{"n_layer": 9, "d_model": 192, "n_head": 3, "n_kv_head": 3, "head_dim": 64, "d_mlp": 576, "vocab_size": 3643, "activation": "swiglu", "norm": "rmsnorm", "norm_place": "out", "norm_eps": 1e-05, "positions": "rope", "rope_base": 10000.0, "rope_fraction": 1.0, "qk_norm": true, "attn_scale": 0.125, "bias": "none", "tie_embeddings": false, "parallel_block": false, "init": "orth", "init_std_qkv": 0.033, "init_std_o": 0.00778, "init_std_up": 0.033, "init_std_down": 0.00449, "optimizer": "muon_variant", "lr": 0.0213, "lr_mult_o": 3.0, "beta1": 0.95, "lr_head": 0.00664, "warmup_steps": 71, "schedule": "wsd", "decay_fraction": 0.251, "decay_shape": "pow", "final_lr_fraction": 0.0, "batch_tokens": 65536, "seq_len": 128, "doc_mask": true, "train_tokens": 303300000, "steps": 4628, "dataset": "wikipedia_en"}
MLP neurons of a small language model. Each row is named by its layer, matrix (gate and up: input weights) and neuron, and shows model dimensions 16-143. Each number is 128 + 32 x the weight over its row's rms, rounded and kept within 0 to 255. Numbers have three digits each. A neuron's up and down rows have the sign that makes its largest values positive.
A block is one neuron, or neurons of one layer that tend to fire together. After each block is what it responds to, as a language model described it from the Wikipedia text at the highest values.

L5.gate172:099167135173102145155123156085116127149136136080043136111115144125143139145170108151149112091181095141178151095165125111146130120092040127161121156160112121114109145145128197125126127173125171170130073112090118130089144096167053150103127135126091124139082102094208158128123143115161137144151050098117103084158097128153120177149161085159137145180098125161127114102177156130163151150115
L5.up172:093100175174123100151147086117134121225171135208127162098127095122115180173101147110136126069190174132154070146176164116182110136086123066110095150107112123093132108139103194170162109120173092112131120122074102102127132063122164137081150140120146120183092117177145146114176140133182107107159093104150163087156195111148104160178149138159114152136180086127046150074165120148109140122121
L5.gate260:142099118156136161179132147164095133073024113139148107183102159081083164179151110111115124151116169153119157110185119104148115106077115137143142159102137141120184161120157125125080129146184132125118118116115148035120091151126106112146119094140144061099138024117154171123129203102144123106099120101182103107140120076129090140157123116171152162114157123178150163119141119132142089160117
L5.up260:092122106130074108158120217196100022115175134101135112114144129107188139143156107147145140177130114123165095170130170085147166111164165119130127059137115160111147159086050125167122144181116117139127109129161135092133123162163098094155146104170136108115186167140126146091118083131108099133138141082135152074149122107147131134116165115155190142095149116166077100137152151141152109166079
L5.gate273:107078105162082202150053158127139126121139115134120116161130219096184135180100150146125135181123145110170151164146149062042090099089181127153155154135107156091158130127117149163129152085116090153105106132076083124157127126083060152137060148173069145180160104108147157144102153125149103121127167125135104061143161112114160107143089126146124111101121122157161138136108063109100117138094
L5.up273:132113121114079138142141167120154114118128101130100108127187132130126136136130123133081126121174100140139130124096147084110139145153148153143164169117111162133151120134128145129182065110133194109143168185089116116111150078064041154167145186098145224187119114140179214146199208103193109134073088112138066132137135115172108096142168124122188132038187146108129128148124144114146121083125
L5.gate274:099167113118172122238127130113130101171113153143073051105139110177127156160117143127129155044112121127172129137144191173109092079105097138117135118076122091098094077142123152120167070145105145119177137100082161111086163100102147161083154158122141111121110086191154184140132155153114124107131056077093108128108110142159106140124141147154142118119190115187144093150161122128099116157068
L5.up274:108181167108199117039105149112114162124129089157031142106082102137165109171109145130093116160108116155141146134176085154110188160151089126078086158138127126129132132107156179120129094147184150159166075188076149116140183115112090128104121122143131158135076159075172140142147098143132136115164072153086134119092113112130093145189164152155072128148132158144114113157155131141111136092105
L5.gate286:064137134091079123137136090112073134154156093131101173110084122161148148170162110124129105145159123195130197201135149082155084146132059165201128138117081140127145091121136164127166169123133122078134104178051057115164118125092087161058122117178122171100077137150144185121072136137125104098160116090103100107118107144093090130123128161106133105103145116106107097132106090109133084077075
L5.up286:120150090091104158153138116146165097131140135206012118122132123066112129150110082111107155132148092149125136144102159093141086147134095121151125151158150151097149170063116153149091114122081163203132145131096096112155111132110178141108128136148143181144120110079137157118106131132212099128163109060089102158101100165123114175159161135138107152144173128131097154190201199130133147125108
L5.gate289:117114111121148119135163116093096121115128149131159154149185157127123078121116165163153175113118149210111130103135135135066065073109100135167143175172103088166079120107180064135159111083121119139185138150122166117092077117103167103154114093204106126134136100135161148110091187153111138158131157106165119113117112109112160125244126126167170124148136160146125197162126151150139099138124
L5.up289:084121137139120138185198230087114143126118101172090112113153132094150135127126085107085125118096129128059196139108136121118083124146118142126118153155060099059110093173107157102074122133143119166149168140136137145112093184156137162125145144126083172162089134113142113117090173098120118098159064088186142067083120142168114141150154125186114109098156083183094148119160180124101170197137
L5.gate469:117105111108158120140107106150164088142139114147123128174176157133062075143081117108094154132110190145127143143180129079075154092144144128145142152122134164145090132146168091071204124101117108130147129104165091104156089072129115116139146181149117164146121114088155166102134168150152149169093071038141132091117158113150083113143125147162145146094171156146156137166122128153099072162110
L5.up469:109137147124128131199134131064158125147128092124095133151058097129093151131150177121110161099149100134191124137066121096058137104151133132106122144076120130121093037136128176147149104123143137114164125121127085111126148168094142136134082131145112180137121134127214114126141170156097163105095116184152117117164160125167110139121116124161150158097143153177072139131092167155042123123155
L5.gate541:100165157147140111159138106079148096141117137180073081064180137127144138149160085155100091095177107098120123104106132089141137100190127115127138168144118113051100120098152090173134110157119148097156112139078096141139174161122106139109108158171138136164140090099167183091061126078124109160219078123081074106125098137138076114137183114129182193105154167210106128130110098084111157148120
L5.up541:143142140163094153174139066107099128087105129157083171139163143136191124150132101134125126138118130135116159062120152144162122091104102070098096108082108089082167124136149106113083169133119105126119093192102075070095144186106095125117125168137105140163121139149114129119104158141155114096194157181105172099247187148163125156105125189147114103092075095105141090071122112101113083133070
Description: Pieces inside a multi-part personal name, after the first given name and before the surname, in election tables, rosters and biographies, such as Alun Michael, Har-old, Stephen Paul Gerkin.

L5.gate13:169111093074127106155142144112080141135099115107103127176086077140111140141157095096111068150102106123091124042126089111146123164103179082133181133169174179115174085126119145165128134176079120116120103142120150164117124102174100163056125106141142149119060158171122122135120108119138155165186120101103149168097128113103082121130096114164116111146122120103092110061160099092152133133102
L5.up13:110086076119099105169197146127099151116089163118071142202139128090160082139160104114116124156102148099132155097082089132162097110123130098144132137134111141116079125144136179137091126132135102130114069185128113128133108136172107158088160111133143104132102141143103126108126143157162165071137121000198158128184116090046118133132095198125149073148150110128111149135146199111113063156127
L5.gate179:119212123133136075100138162128105134069157117072122087133109116128110125119153148113142085155206092082120098095180087196122138135135142103137209135108116118175102153127153093098159126181139114122115136148148105131095114064068141169124157154183144075154064143125177139071115098181087111086134110108129078156088076106126148088105143150104135128156103136173164072112124128089176139136129
L5.up179:177119147125150125162139161077077112110105122130143132080052163090130134101075170141098125126116074151120113083164059103126103196108131107141046132121103088094154101171143117117162097146124104100133092068110099133074151079099120122120092122114100176142138179095180156088015079174107124133142158117130177173091128075135124106123103125102135149145101117144138135110074071110234140165165
L5.gate186:144121124109181094092172086118142140111136170204158163122092117138117166155186162133179109140125134175123167063119165158160133142108101103172153107110149104118119090153134201149136077085155134126116127156143197119157162138117106122080131170157128169096149157151164157119159130107129158149044039117174052115166113159150125100161145130058169117172129076164125101110141141137176138100118
L5.up186:069127158144178080174125083153149129205062159153194135105180100128103136186124013085120137100106140160103194181114134084188108113102062080190149138108137170137123102126114095121140183097135123114146102099136170139151083138127108111140121168167120167133095105159140131083155134106147111047096089104095121124116143162113085184146140164158172087151099124148101153124172098093137123135116
L5.gate207:113191109136126101145137153071096088170131112145135123101125139176111191148115123140120137127108124122089130108166144136143118115156107102089164141108085076100155139119176168166132134111127114083124085123110111164062162097140150152094146097118113149095136151146146120112143132112141142162152092067111089180114131124150111160110149157125089142200158118156096129131147121122126154175159
L5.up207:141154080147132113175104118082105145158128147097062134096173051124166141144116060100119088094161094109118189080141103090123062130158047126157136142100121128145143153075129109145151109085178156146210089136136128140118123075099145134124122154206143117185104129116133154143093157192121115124182134077064077149115102147089080135147154128177125131155112133162110130101094113165137125144181
L5.gate367:150122081132067130075167144087074108147134161139108148107153139143146205138138078148142093176112161156063153079138121130141122110109096092101154076166141108088100088095134138112131120130107106134086097103138112099113131175118079114143074087130138132128114207194168117093116106062166140131104174044151143198152100088091127107152092121114120127190162103146163192102082112128146125161115
L5.up367:139077117177117096097137133114084121121181111139127114027103148108115092158151102109118147151178088112146114019075123156177099154109104120158173132130128196077104128146127165140139127078137130171195134158187194191146144084152140094135187152101137163143128155114118133141110120100125156157161143092139130093125104097130109094081164130145103119153210099158148130131138162150092114147096
L5.gate474:192155167133137097105169117118129195129178178123099147148145133131180159115140075157145119144100121129141143076177112078154140133125095119113091081101085135118127102110140111138138136133130103090191127100104093158117143119164154102148150083138159206108116079133105142036093116134069149116142050085121141129163123096145100144107146127122112110186108129158106110146119088104143107151135
L5.up474:116097096129133120087138108101091128080055107110112156170109118135162122172078097133198104149126068132126147145145083139121154127108196107138174152099113167111187130144132099158149154134112147113129103113150116112110094142123117134193070101133155110110087116153166115149122168148136110138135028124117129179108171108113113142095123151119107090163092171150163176116092123132161139174148
L5.gate522:125142136167132101143077097108095150146091103142128180156040151142086109071122107139140068200106126124143189122162129141122099101078181130130112076144128147055115146090142127103099148091161110121115063143114170153165115062149178090119078195124131131122123154111117140138079109183147138148201136056141141106134117083212096112117138125068135123093139142096081089148119133071098189129095
L5.up522:100186123124117098176107127133234157127137149140133178089114119155177174164195114189125118129117138129137156076110115108180099100136059095208158112098132132106154094131136107136112131117102118135076109106142141106074152133119072106088158103165099094065144113106071150121103118131100145173216100115134175159113127179100127155124159078079170104146074144122140117110133115132159181138134
L5.gate558:148180136149141088144176114092097101112142120150074170133147107137116126169187121160123108128158142125139095053146098101177118121146108112240167093189093125132128114144105152165106141218084145129142111136116157146123128065135099150092129058103099139081163153135107148147129149086091162133169076101100114167095145110110084067123154135080145101148149183162126137131140054144157141173167
L5.up558:162132145187090101091122146059032159129158162131107128146123097101105164105100158150117096145099138118091122103155132123124095142111111072195112119071158159075146107169148208164111127125140101127154120153168161097137077115134066152132068176161130137117131148140116188157156126124124104131170158090153138210117102122083116116102112165092134090231064099170133112165149164107156088121144
Description: Word-final pieces that finish a multi-token proper name or acronym, such as companies, people and bodies (Res-ources, NA-SA, LO-X, Finn-igan).

L6.gate44:132113126156110147191120241129115139145085124108107128118083118137105122103172186067120090083152091108089121117125107142097090155132169187163148115143081198197100110101127161140100134112139088080212091075118092109068171128131070104177109158118128157116146182117092097140121151127094121137093146143130111151118142187132107107115140107124165150124171115159126118137157081135132146101119
L6.up44:150155084152111168137143135166159179153089105096175099116141152152106141144120142044174166160120107149045147118106069221146135068133095066143173197113106205124123205152150159107130162149123156084152105140163159133157101166097090142149167141136173124125115126106125133086174135147169103142059123121143100124127172164152133131158103127159168119068144107175148078169184132176103141110147
L6.gate146:122190122153143131126117122161137128148112138121134130140188198125105097183140105079107043162106125097108172091152142152132128182173145093139168154164133144103106140117149114125109080179198115121078123067138143170123129172114130100142107130101140148111214145117116119124082121113101105078122172112057139117119144116163220189149093088119146114147168152054128065156133079159131144084170
L6.up146:081172135134125133101081114175159139140171123103133131117184152142156108123152100084114098134160090096081164188124123146169046141095080125174204128117157076183140139146122151147201144138133087136099128085125125118068111116107149134109149067113085216162182139162101102082090168174168111147118135145081185043068106091119162157134090120132148128132138138093165114169137095159103120094149
L6.gate208:191191118099170076138106125120183070119101039138092112133154150102087122121156087130130151127147164096118153103110152152163104187123065201125161202156129164205137120122093134099077088138139151127148107131088111073139096110128151122140114188109087134101165101071116041125173151145183147129133120088121125111132094124144146139099096147135113142125086137122111138144118120126076135083155
L6.up208:100127136147103157109150127187124111194069121137115055148057165122075097132113190161169134160156135142070087118122217138175116144132128137033131140089135183108104131172105156072122158120126201128086097115071108108142135093173125102098126186117087118113163143206108134156171123190141113102180115095125091116132130144120086142147152151134146116112177145143159109192119156098129156079079
L6.gate245:144117164110188118173061117184165119159120088113123107088086091111134094074153054120140101089118108124145140119172094063153173173089132094085172156112098168185118092082119141117136125119135150138149104081226100163163118105098103190121113152132175142131157103176135125134130164100135078150140095176085101154113121136098111123153136097091110134126168167074075138125155073124110179138171
L6.up245:119145127130135154134075140158209134149142128109117138104106081128091107091149153065149096169106136145192043174145119089175112070071147123139129115093110151157152153170140172087105148161143140086083141130196157083175104086125161083110071083131163095088100151101170169190163134115141069130096038104086124159124142122125147131148108119067104102095138069115078106218133157121139127126130
L6.gate249:150084132155169147102136098124126110146080095135115136096130089137138134184076106089121159193102044135153145111094107122146114073118193090137157089119113100098120159158050107096114055166112157155124116134144115123109149165127137118146088191083144101112155155140131096083188139112155126071152135109128121128126197120178081142070157105178123167112130148098044116181136148143148098145127
L6.up249:161142121125132073062111145168205125118140099122100104185106123154135163177126130133148115165179106133134114079145159043194141149181156112158128132162133113088149139087103129103118135132099093103140169110150075101102165161200157117113141091125103112086122202090142099166185158074114118087152158098137182145125125198081147127103135175168168139150081130167150134100148111148083164087146
L6.gate265:148176157164139126052106141133157149140162095143090138135123127076156161140077138140142115164076091092166111139173141146149134121134131109122141132067169089101105129132064110168131160183174102141132081155142059096085152126133113180148153081122193113105117111154117070130144120088117133110148151089127131125114123126145115140111154117135095115102089139132083138152087118159118089095146
L6.up265:084083160135128102140120108136123110159172117139094159132113080108111164183135106022170114093107109120182147192076144127102085098155142124134149071155138121091096109147095108110143133126118070192106164169129123127111164182132153090123113122108174102153152133126121105145200077122135119121126150086102135108103156114131126119148132086169239130127163158107111066106121114165124167116102
L6.gate342:098179108098177150145141100173171140147112167109177137146092135118091161110138128144156131183135059087127096152122132155113155143128129136136220157167164179170150085154126135111131131146119092088106140120141110091099215100059101150088117086121081139116064109071141085112126140123164131136076141132141121183123127143168083148152145092112110123155118121127125104119102114145195158089182
L6.up342:113166127144107138158161098124147069149156145115172083178078125113144105130147068129135131116178146114084117103134124183152115197107158123117152122095126157122157138116145109092160099142138116090177139186139111158134084104157182068142176184111105094136113167055119161127166147162130124155131142154145119111127147133179115134184166055137093095183181175156122183154126170127160086139162
L6.gate419:090141116123160129134128214125089118145089128112176109151178123099117129121065129116130066124140093072140149073131120083162123175140161108163128120159160131143079068128157149186164120162083099125168164098133111147106115104067100158138134131130185094065161114065190098088089105110099101158106135152056126104149137057163122122167149136142088103104135142083093171111154055137137118074132
L6.up419:148096136073108161142111165073150141153181150181151097122107231172153143118117080148126160119126081117177150083119137067170157167108171132109089147129115168116136098136125095100136108122129083148100185160129155142181140119104118068168115100108146107121085094132096160187145122115132132146122090139063112177148129142090108125127170174169143151109195122148119158173135117116108112079155
Description: The word "in" (also "In") opening a phrase after a completed clause or at line start, usually before years, places or idioms: "published in 1977", "recorded in 1972", "in accordance with".

L5.gate12:128081143124079059108160133203125114093103165160173156134107094140146129189142159170112062166134081164193114149081067120129077159128099074190136115125146168142184141121124134155148158055101091135055087098138154114132125115160125077120172141084096138119140069083172120111169120081140095137181158161155106146122152121136100180061134138096126161126169106083120127113158109099135118103110
L5.up12:149195113152141099131093156127072110111109144117144166080170172137128163192104140133177139104098059155119105127137153092128091075119090154136140119142116134103154162123118110100131200178126141123043109135115148136175156145087174069082138082124196149142066056142141098117100110121131077108083123078155137100137156156127107110149114141149102127174149094050168107151077145144069133135170
L5.gate35:145113144119150140092122095140150128118118171159180119137137132133080175129137117113132117157098119089181097097159090112165095159122155171168151134127087136135091129122071148104038161114071122106153161141120142121137132167106159145182100161120108126106216114106141156167107172152116086141094123144151141137116216122117165038137069148175071138153090180123102105091116062094154213155121
L5.up35:169160130169164096098122106109134142147104124148091073112109147070128153161118091117098108094172156118093081114118121141116175078152116139166113135191157186138138094076173122103134186130116103148120115146106175093117122110171107130143150148083081141140102115034125099135160135071226100171135063125131154118163143164124108149111108082145140074084109135111109133182122073106214140165179
L5.gate51:109117147144123178094118112169120168122102140113139123155077133087159159165110153115131111122137100095127128095133176077159129183141151145180127156142153100094083140067067105119125118101081098135213171115126087023104209162058080129202148072122117148157185124146148110113167146115132114109149101082157118170136116092158114158093150107147150085142129123137148100126078150149139158144139
L5.up51:147080180118125211062132158208071182103121116122138112063122108197099120056125129127133129175127110118098160170108129104164104082136110141105157107106129170152115083152178147116173111152105101107096115173101135133128188166152143169136119140107176043095116115184169183119126124112125129115175105153159142134111147171169083121146156124131141105109128146103076139196143151089166113125113
L5.gate101:117120180104105110087133109161079177106105134086114092166118069043167106165158108081143160173120109101076167117123166135121091106091167152145090107146131132124098132097115118072124157131137110126120108144140136107110107153129122116133087195118151094134152108158132076092152103072104112123132101082125117046174142184079150100088153098142125180076114113138097150099155129156139138118126
L5.up101:117126022135116122119092098111177156196065097138123102067094193111167123076087078100121113125171140142148112060146122137142129144153149141155157148107111155120106132164142151154110124108141173093097138128145118139172111139139163130134148127069159147113207117087112098124176181225184064093110105151182146145117162104123122115075098132098131129083052146105123175124085101118054133142135
L5.gate261:165093160103129129144114117117154087111146085154082088158142155121119177150110138146172112134138167091100095090093144125113167129144167135097098127115164118103115144113108133133134119063112155141121164138121177132082163150074139118093158051101146107181171094167136129074122170083135127117125126013104126107133090094081119108119135131147080128185121170189154146091127188183198170150153
L5.up261:045131090206131125087146123052134131134116096162081130115168121106127121162115146103130060164175151126081155130108127199106124149185118159119184168087131136153103130183099175142146125086152101158141126164178130121173157116139156140118128120122123087157145139118131140128172150039123166110131142129132099110185122134136069166101130052151120072187146146100139078134142174118141153137190
L5.gate268:128137136186126062107121180139174117029131102152094134085124119115119162167160188105120148118138141100074129099133146106072142145109121123131176149089087153129098136135145161111061133075116130114213104164075167086144139154092189117129147153055122119088141131054174114121158101109106138114141124149098107080137193157141112074163132171145116109087121147118105136140173114122102066116123
L5.up268:116165172154127128070119187145101097100125137100092120083116104118111127149109105103144106126099105116165119146118122098136109085115142137138149143114100170137138074149149138109109129090084126199158098126144141127154131140141109066161117198099115143071126132124158162124114106113101157122179165110142120137165128164139111110128158142122146117100144141082168117157137109114173106113131
L5.gate410:098114108132141157142181199132164103157084143043163125106071155112190100087120148101151173075174117092133198123116194101140117176056169164160148163180156152146166140128108103080128155089106153141119120130177107106128139106138185117131104122113159128187166118151080146133135094140111156166129105112185143136128130097126145113165121087128133120127087133159109118071111133164151129189139
L5.up410:065124140147057153079135089076162115138129129112143164178179145119155093097124072102165083071156102134143118111189128152160133111166135144177121061102118070115137167067116146121092155139101088163114145136057134092152152097118143151180093131137153133131129080122165150084115159128139152138147121118141200231120087092153072139113110089086122110154118204139122138125102122118091103212123
L5.gate523:152134183107111153079118144143076086125187089077174135101163061152156224146131183055171103080156070115115187179135153087155154107121127196157120122094133137100094159142105146155080135134111160129138143138149115068093131147132144127120103095171115134173191104116083132143138094087110156162101158064133086134116130148171162144086079071165191095169066146089147167171121158161109157079140
L5.up523:135172149171055074108142104126115133152103085126115081150183134134101124164114133131112088104181083101143159140132116079123086152196137148134108090112109131069100140120139129059102163089102135161182097207088099086119080116132124135121114092140169065134117099126084114137129137107149178168158151057135115150171151114119072157061156089218188080105128145135129121121129155134147173164125
Description: The word right before a date, mostly "on", month names, "until", and "On" at sentence start, as in released on 2 May, November 13.

L4.gate507:149114070175144165157187122099111079128133163127060155081109154097151093197102168138158107118073152079151134137108143130109106111161117174098104158123098118060090076121105103154097087147143100168147143110114051102105128109124061140110126179161097160162127115125161129155142186154159116089094093079133100098141160079159132096090145128156150057114159109164161154143126158176110092120103
L4.up507:117056129150107152159098101054095147160099118128104104114166166116124145196113132131098133130098179169158163130195106097120104101131049165152090147135120139042154118115127210107117089125154155122136143147099084125107155070125057074120064196151138127162114116110129161106075137092134158171061108134104128083106128144122080135091120078171133138099126138135144205096131104166124082140106
Description: The final word piece completing a person's given name, usually just before the surname, e.g. Kev-in, Pat-rick, Cra-ig, or a whole name like Roy.

L6.gate106:157131099139139085195120160097089154114125136158125155083111092164156131124119158130116093188180070122079194087156129146153112116075055155175183145148154103113176115092084150112147147119113135092128109125111132162133163126143106115118180133155152139066096094129139118127047106116149124111187122047097108166140146094065134177106108143150097113170086114185127145154107164158105147171101
L6.up106:134133137145148128078107135123100167129107112178122094176115119128116120177088142150055117127092116145152158086186133130161091163148093175132039068173105159147044139070120123167162144114164106130098105131159141123107156141126171181160153145090112143167089147206178124118081109083153108100201083073150141115131101107133092123154078150133099137227121107100129167170096131120146125135144
L6.gate186:130180189151173071127106103087112221119099140137120166143138118125124153158170114106155094088195088112121124091149138102160108144112067142147113109138112147138137116148153170154142168150123145160114050086110122139109147112140075177149070122150168121147154065133140131077115169129096116111124077111150101125084111072195152090137169106169104183180124140152152119119134119177156106146177
L6.up186:087174112084121168105171127105107162160139137171152145128153108167143117122158134071152063143164071133115057166101136138137143117075139154138131090123123114134112106151115147188120159147110125158150069145139119139107205133088175165095104119128147079084105102159133136122231100094132101114156113114087126132128145114176117144075086122170156150116157118151124122149034091167120117173133
L6.gate203:079134129177135131163150073112123094129138138117132133089111135126199206157152049129113115156141082108176132145136172091127162094132078171131116154102093100075156058067080170092151127066133092127145087097173106119159154101130109111121103131153156179190061145131118153113095105092103121117168136143136124130132127113126109132116141136167123104159206146187138179134169111112085085136167
L6.up203:057150136214101056117104139111084127163113111109077147166176123114128196156132118109106094141137120088150154059118192154157061125131166123134160135161115061105124113058151132164126091080131095121137105111140130127158139126073135113107149087126109127153116172155150136055193105122088171102100092090113092157140067094140116138116156135146182117159199135147144154125128140097184091172157
L6.gate218:136107128146097101189087171070105116088150110120115083119157148140172145133126122108100098156146152171168146075163147097101084157137089160136176154143111074166117168154144130188102119118176143129159160123141116103032152140165066104095138160113120090135092040134145159095101103095104128152089058075153104099131155106149177077110166137171174143110115137171111099149161153157054101151177
L6.up218:190132172114076166141139119074141125129207069081108154045129119115162140158135183108098063068113134059113145103164206079137120170141042153148155097158121155111122087143102082129122080106185104162082124159105150097093123107132083102176080208112108091121126085106088127143122078140176111162166119062141098114157138136137145092103144137180114114159156139158169154123182127141105127111153
L6.gate247:098112131105109152136116112090087093127113178135094062107133102153068110152163104142120094167133149105115164104136149146096140095125124082179124144189122181165134172153168170116097131128108100125188155067100124092155137142140067124115061097129112089092132163127078129163103122130120207126140059112119127184103118142115110081102203143120144073122147061148149173128093135105104126144158
L6.up247:080176131115138129150213071125120144147166123166153117122105183166109126174128120092153163107121105100130140149159093109118073193078145099161088126086087116119129127175122136106103167112074166102121111112178135122156094114161155093126131160164127165150150065156155157123175147124087124098164172063069120122124202073155141124110127134119114104138097131149123123117162131169174151216116
L6.gate336:157106126147079197120181194074121137180178088089098087106146138113108079158134123145128115107161158135111117137084143116167092138144107193131082104146139099127179185070122178132168174111105112133152104179125147184141149083132112086146083102073137159162130104125173169105194164148163151139207102109111125118120095144153144163119180056137176148160177094163071129116135181136158161176097
L6.up336:166058132156076116087146078112107106135184146089101112086139081133161126183140086167148089200072113144096097075104124063153101143069080040168099127112098157112133161150139137139179114160181160154116111149150157124125147068138108136122091139165152170125154128151128149074141137084126109115109109138187153163146127130113170132123164137164126099140089123156118087082184117139159156122120
L6.gate428:131147121131118109123176148107160137116118106113099122150138067136197102144135115159219162030158099145093147052115158093160113139120123104132165098119051171165129179165157114119121076079180102080178135168102156105114096092089075110148121211153124127156178114122095149137089127111112123129110106093085141094066133077124146157196105127133161097142097106165081134202153129128115142164163
L6.up428:089192077126191177171152136108142175135140105098086133068134122096138121096142095114135129159107149062107056156169093136110156121095072157144140102116084154140148120118107088131227097108117118094103143166139176146100110130131052165153136117136143111081179087125119117136137119094172143107108089080113107148097075126136127188128168094158089127133113150077082149097088170169180116131088
L6.gate529:104120074111138126187152091140103168174074115126061147146130167107121140153125144138135102136106102133124146183094146115103094081182123102106168139080129117056123172106129181132068077163149124217171123157112107141118106086124126159142100214119116140166107118116155154104168181122113183126162080083091115072138083144119146173078131110111111097131135095178122158086126161105174115154131
L6.up529:123186152117132099161088177115079163155100145196123079094176158162135147142141100112119138067124133123133106134127163087125140140113102117145102112142082121116137164172134134090183117138117168098094102135094080145110148038163120156086145123109144146113122136069161124174077193130097119107145065150066111141076060131136122140133128103125178096168135145177109067167166125116165175151111
Description: Surname and place-name pieces, mostly after a first name, ending the name: Finn-igan, Thom-pson, Wadd-ington; also model codes like GP10, MS 184.

L6.gate97:117138188111130151144117095102105148150150113220101148113137119122196114144137041110165104107192097101121197135130093158118122128098032145151086120106154173154092135164137128126120123129144166170169165106194098125175135033088145136089135129137074096172122139113134154156104124187130167144216141064141130091157116159114106114174164110088122212088133118202140163136089187131103140147143
L6.up97:072127147087149106115137157125151157082142121135130163176069138155131104191106097104123146119067070081139062130101156125114137087123161124144149147101129161083076161128171151116131166150086112083087110108134165186152100198168185185101127170162153079166135115096086105120163072120171143111137130057130108118170074098124089162128115125078172143135165153203129158137068086171129112147094
L6.gate207:150054099175106180150112144118110121130108103125077128153144169098109201183127136101107101132084090130129193147149101147108122094096099197124150107104181132142113138125106168119111131150136140133104108185105137112122180110021148125091079133206156149168114114121117129111143155157137091186126154095094118111134175169123080116090138138102160095120149070154143143146104139140057089090148
L6.up207:120110060161131171104146136120151032096132100085115105083114126174135139138068169107138097123116141096141123142169166081083073098130162148149161117099095171145074071111078143149092111102109140160115134092110136166120156144082050058114069130157183116184119107146117143145094158112171125125123106043163170142151154112123119114112123123061128118098135142189125191152088099156102109200124
L6.gate236:112088112130161116145067193148158062089127116155144136113113148122158113171047126077099164104162129167134228193170107074117142115115113179160146098083047117077138091086091129123114130177096115111158088153135086095136130134082094132088085196167097102132096125085160151137074151143153162150106149150147152108096135124112107099085126156106142108084175127151136176193083152138096080096071
L6.up236:115121108152157139116155117160175078145168116113115099155146114091158154174096141165147122156131135184130122142124105084105163096134146123100140130131091144047109125095103137096090096043158099115188117119136177092094166154052156128102081205136159138176129129159164116108159123138178116116123116144138085202131116126136100117108164090146143140038160172195168138155080164163086098117113
L6.gate364:114116121188126089137121169129132082110175108132077155165100123123136119156155116095182138118083143160126141095147110185169128108128114078140143191134111150122136118137102135105171096161110105177112137066110084134186167116126117098121119146108123142127106120174148129124063180153103129140103130087019083126087161116112097182133134126172126093111157138104113140245111181073151182172124
L6.up364:095134094136084116085162150103080081157155082146135118133196146159095114136146089118218121117101134110091095108109102150192103130109094114110116135118161120063143124116137154155166133117168113091145092046094091084138100114090057091143138129186135109104140078161169110204106157123142124106064080151117200096191181121114133141152136143163101117085151165066147081082082134130139161152127
L6.gate436:201102067093113137186155173095170085121149114184070156080148142080116140117105154073121101156041100123153192100141113070107117111143101089106119137134120154119133098148170134060154210093131132129067132094139040106077129121132059131123135108184159160155085089111122150077156100112087106137125130142105154076146089143139142093130119157163168117087150148120155150106070132112126098156112
L6.up436:063109152124069167119099133155137122098187128174163128068162212078161142123106178095151173165090131173115133103144105108089085110142147145130104163159089175122058130072154187103114150123105130098102114187132107093160131103089163185156001149153128154129146132135108110126112141102184122124104136062152140110124177117112129116098125176114125099099081162173099108183102108106084146121145
L6.gate477:126104131172149106149179102101046052140126126112084107134136174088155165119137212149130125070091128078133148123098161152123116085061185125138138121139064157091159092147080141175149171111119158124166137083138139124167113108112089138140113182153134123172156128115121134129132117117160143101134151132142142160180163048101126162096129085105157104100091121108134158130175130111120136106131
L6.up477:142109151129157130110138152069166107171128111136130122138097143102089160103156146150157156172100155105147086138117108144118082103116111132179152106111124177104174130142110122108169139131144141164074131171151122127076185143153109134099128194213123137130160166096081167181081147118092081126166117111082146135088161134124048070233128132138105185133168135126096196159155125165117081164085
L6.gate501:121104133169141073091160117200117118098074077150144167097096087096175092166100071145114161106079146196086151106123117099108128080178165201130087166145105139065088130116070137095148124179084084117135108091122142130135154069137153167136142174128125116196133119126104125134111149107180122095123083133125143097132212141143085162103158145146072100125160154113249155172152080068102129122155
L6.up501:098093116107174096156137145150105136125118148137060099116070129050180154179117141140127153137122160143055095094111138142085149088133166138054077109072104125126133126115088145127144156142147156100162174158123083122120078101149107227195128188110073165105111114069126122149162113114130161192130080142143099078139114147149138095150107112086170140121172144136149151170039160164118136111086
L6.gate555:164076162134109177127174117178107112190126138156062170113154145147177144084060139128186138171164111173120180174196107123098080147181158142189131149143148097112104124117159158158114129149096151129152114114107134118098125112053134145120166150101139149122126107103155116103063089113131118131081116122173125101055138150161140088127085128099111159125125096066215102121103084113113093116097
L6.up555:107089139145097076156074119188131065108131095165138105150106208053173112163115149180108138160177099160144074079143092137098144146096094168088145184060114174104104116067127087117113141153166140134120148093064150129172133101097079140085113151141163153096195153134138157170209117102167146077132126133131074125153106133078084147082084103134124166156061137155106121139126118105112093109104
Description: The last token of a person's first name right before the surname, often in election tables, biographies and lists, e.g. G-ary, Pat-rick, Henry.

L4.gate543:062118158116148146121072099115192106139167141130139109127137157148150121121134123129184112092126095109129168136135173120131102135148137118069146100081111183147115133099119144154088089137186115222099162173168079115132155151145155135128158089144155086111177094112114123087165103152109141061151125132083162078179217129178181119091158150108158097112103118105063168140160209132148135085180
L4.up543:161120153144123028091132127202152161115090131097141142117111091133148146097134123169162112142154125102140168166138095078129131136081187176110140098123088114180143255138124132095075143158098052110105137178117088113131197105165115106142125151096123092105113166179133136102211198104107123100126145134123156168146109165090129142151158130148143119110096119137159091085164168119168122093147
Description: Month names in day-month-year dates, plus "in", "from", "born" or "founded" right before a year, as in "on 8 March 2007" or "established in 2001".

L4.gate183:153171167143119131110108123066174137149132102145127158090150115111089134182105166131119135114147126155152097078139103150076052129146123109154135193099082115087176120110069142114150134146114088103151113079099115135121118075101094139096067161164125120141097108098138142046117122154154112092152142119109123152147124096132121148094125140116116075163145103199084128125113156161135112187107
L4.up183:119170128088128112135164154142075122148127135137114111104150097131101152151139021082088151112151106142175126087137159106110123157121055172132140091129179142095103089124131200134106083109113087155121106156101102140050110129109138147146120137147068127178138144124188097074032158102132116128175100082148149143128110147151145147092130086111103190129189090174130101124133158090137173082132
Description: Last word piece completing a multi-token proper name of a person, place, company or work, as in Mor-ris, Res-ources, Chevro-let, often before a comma or pipe in leads and tables.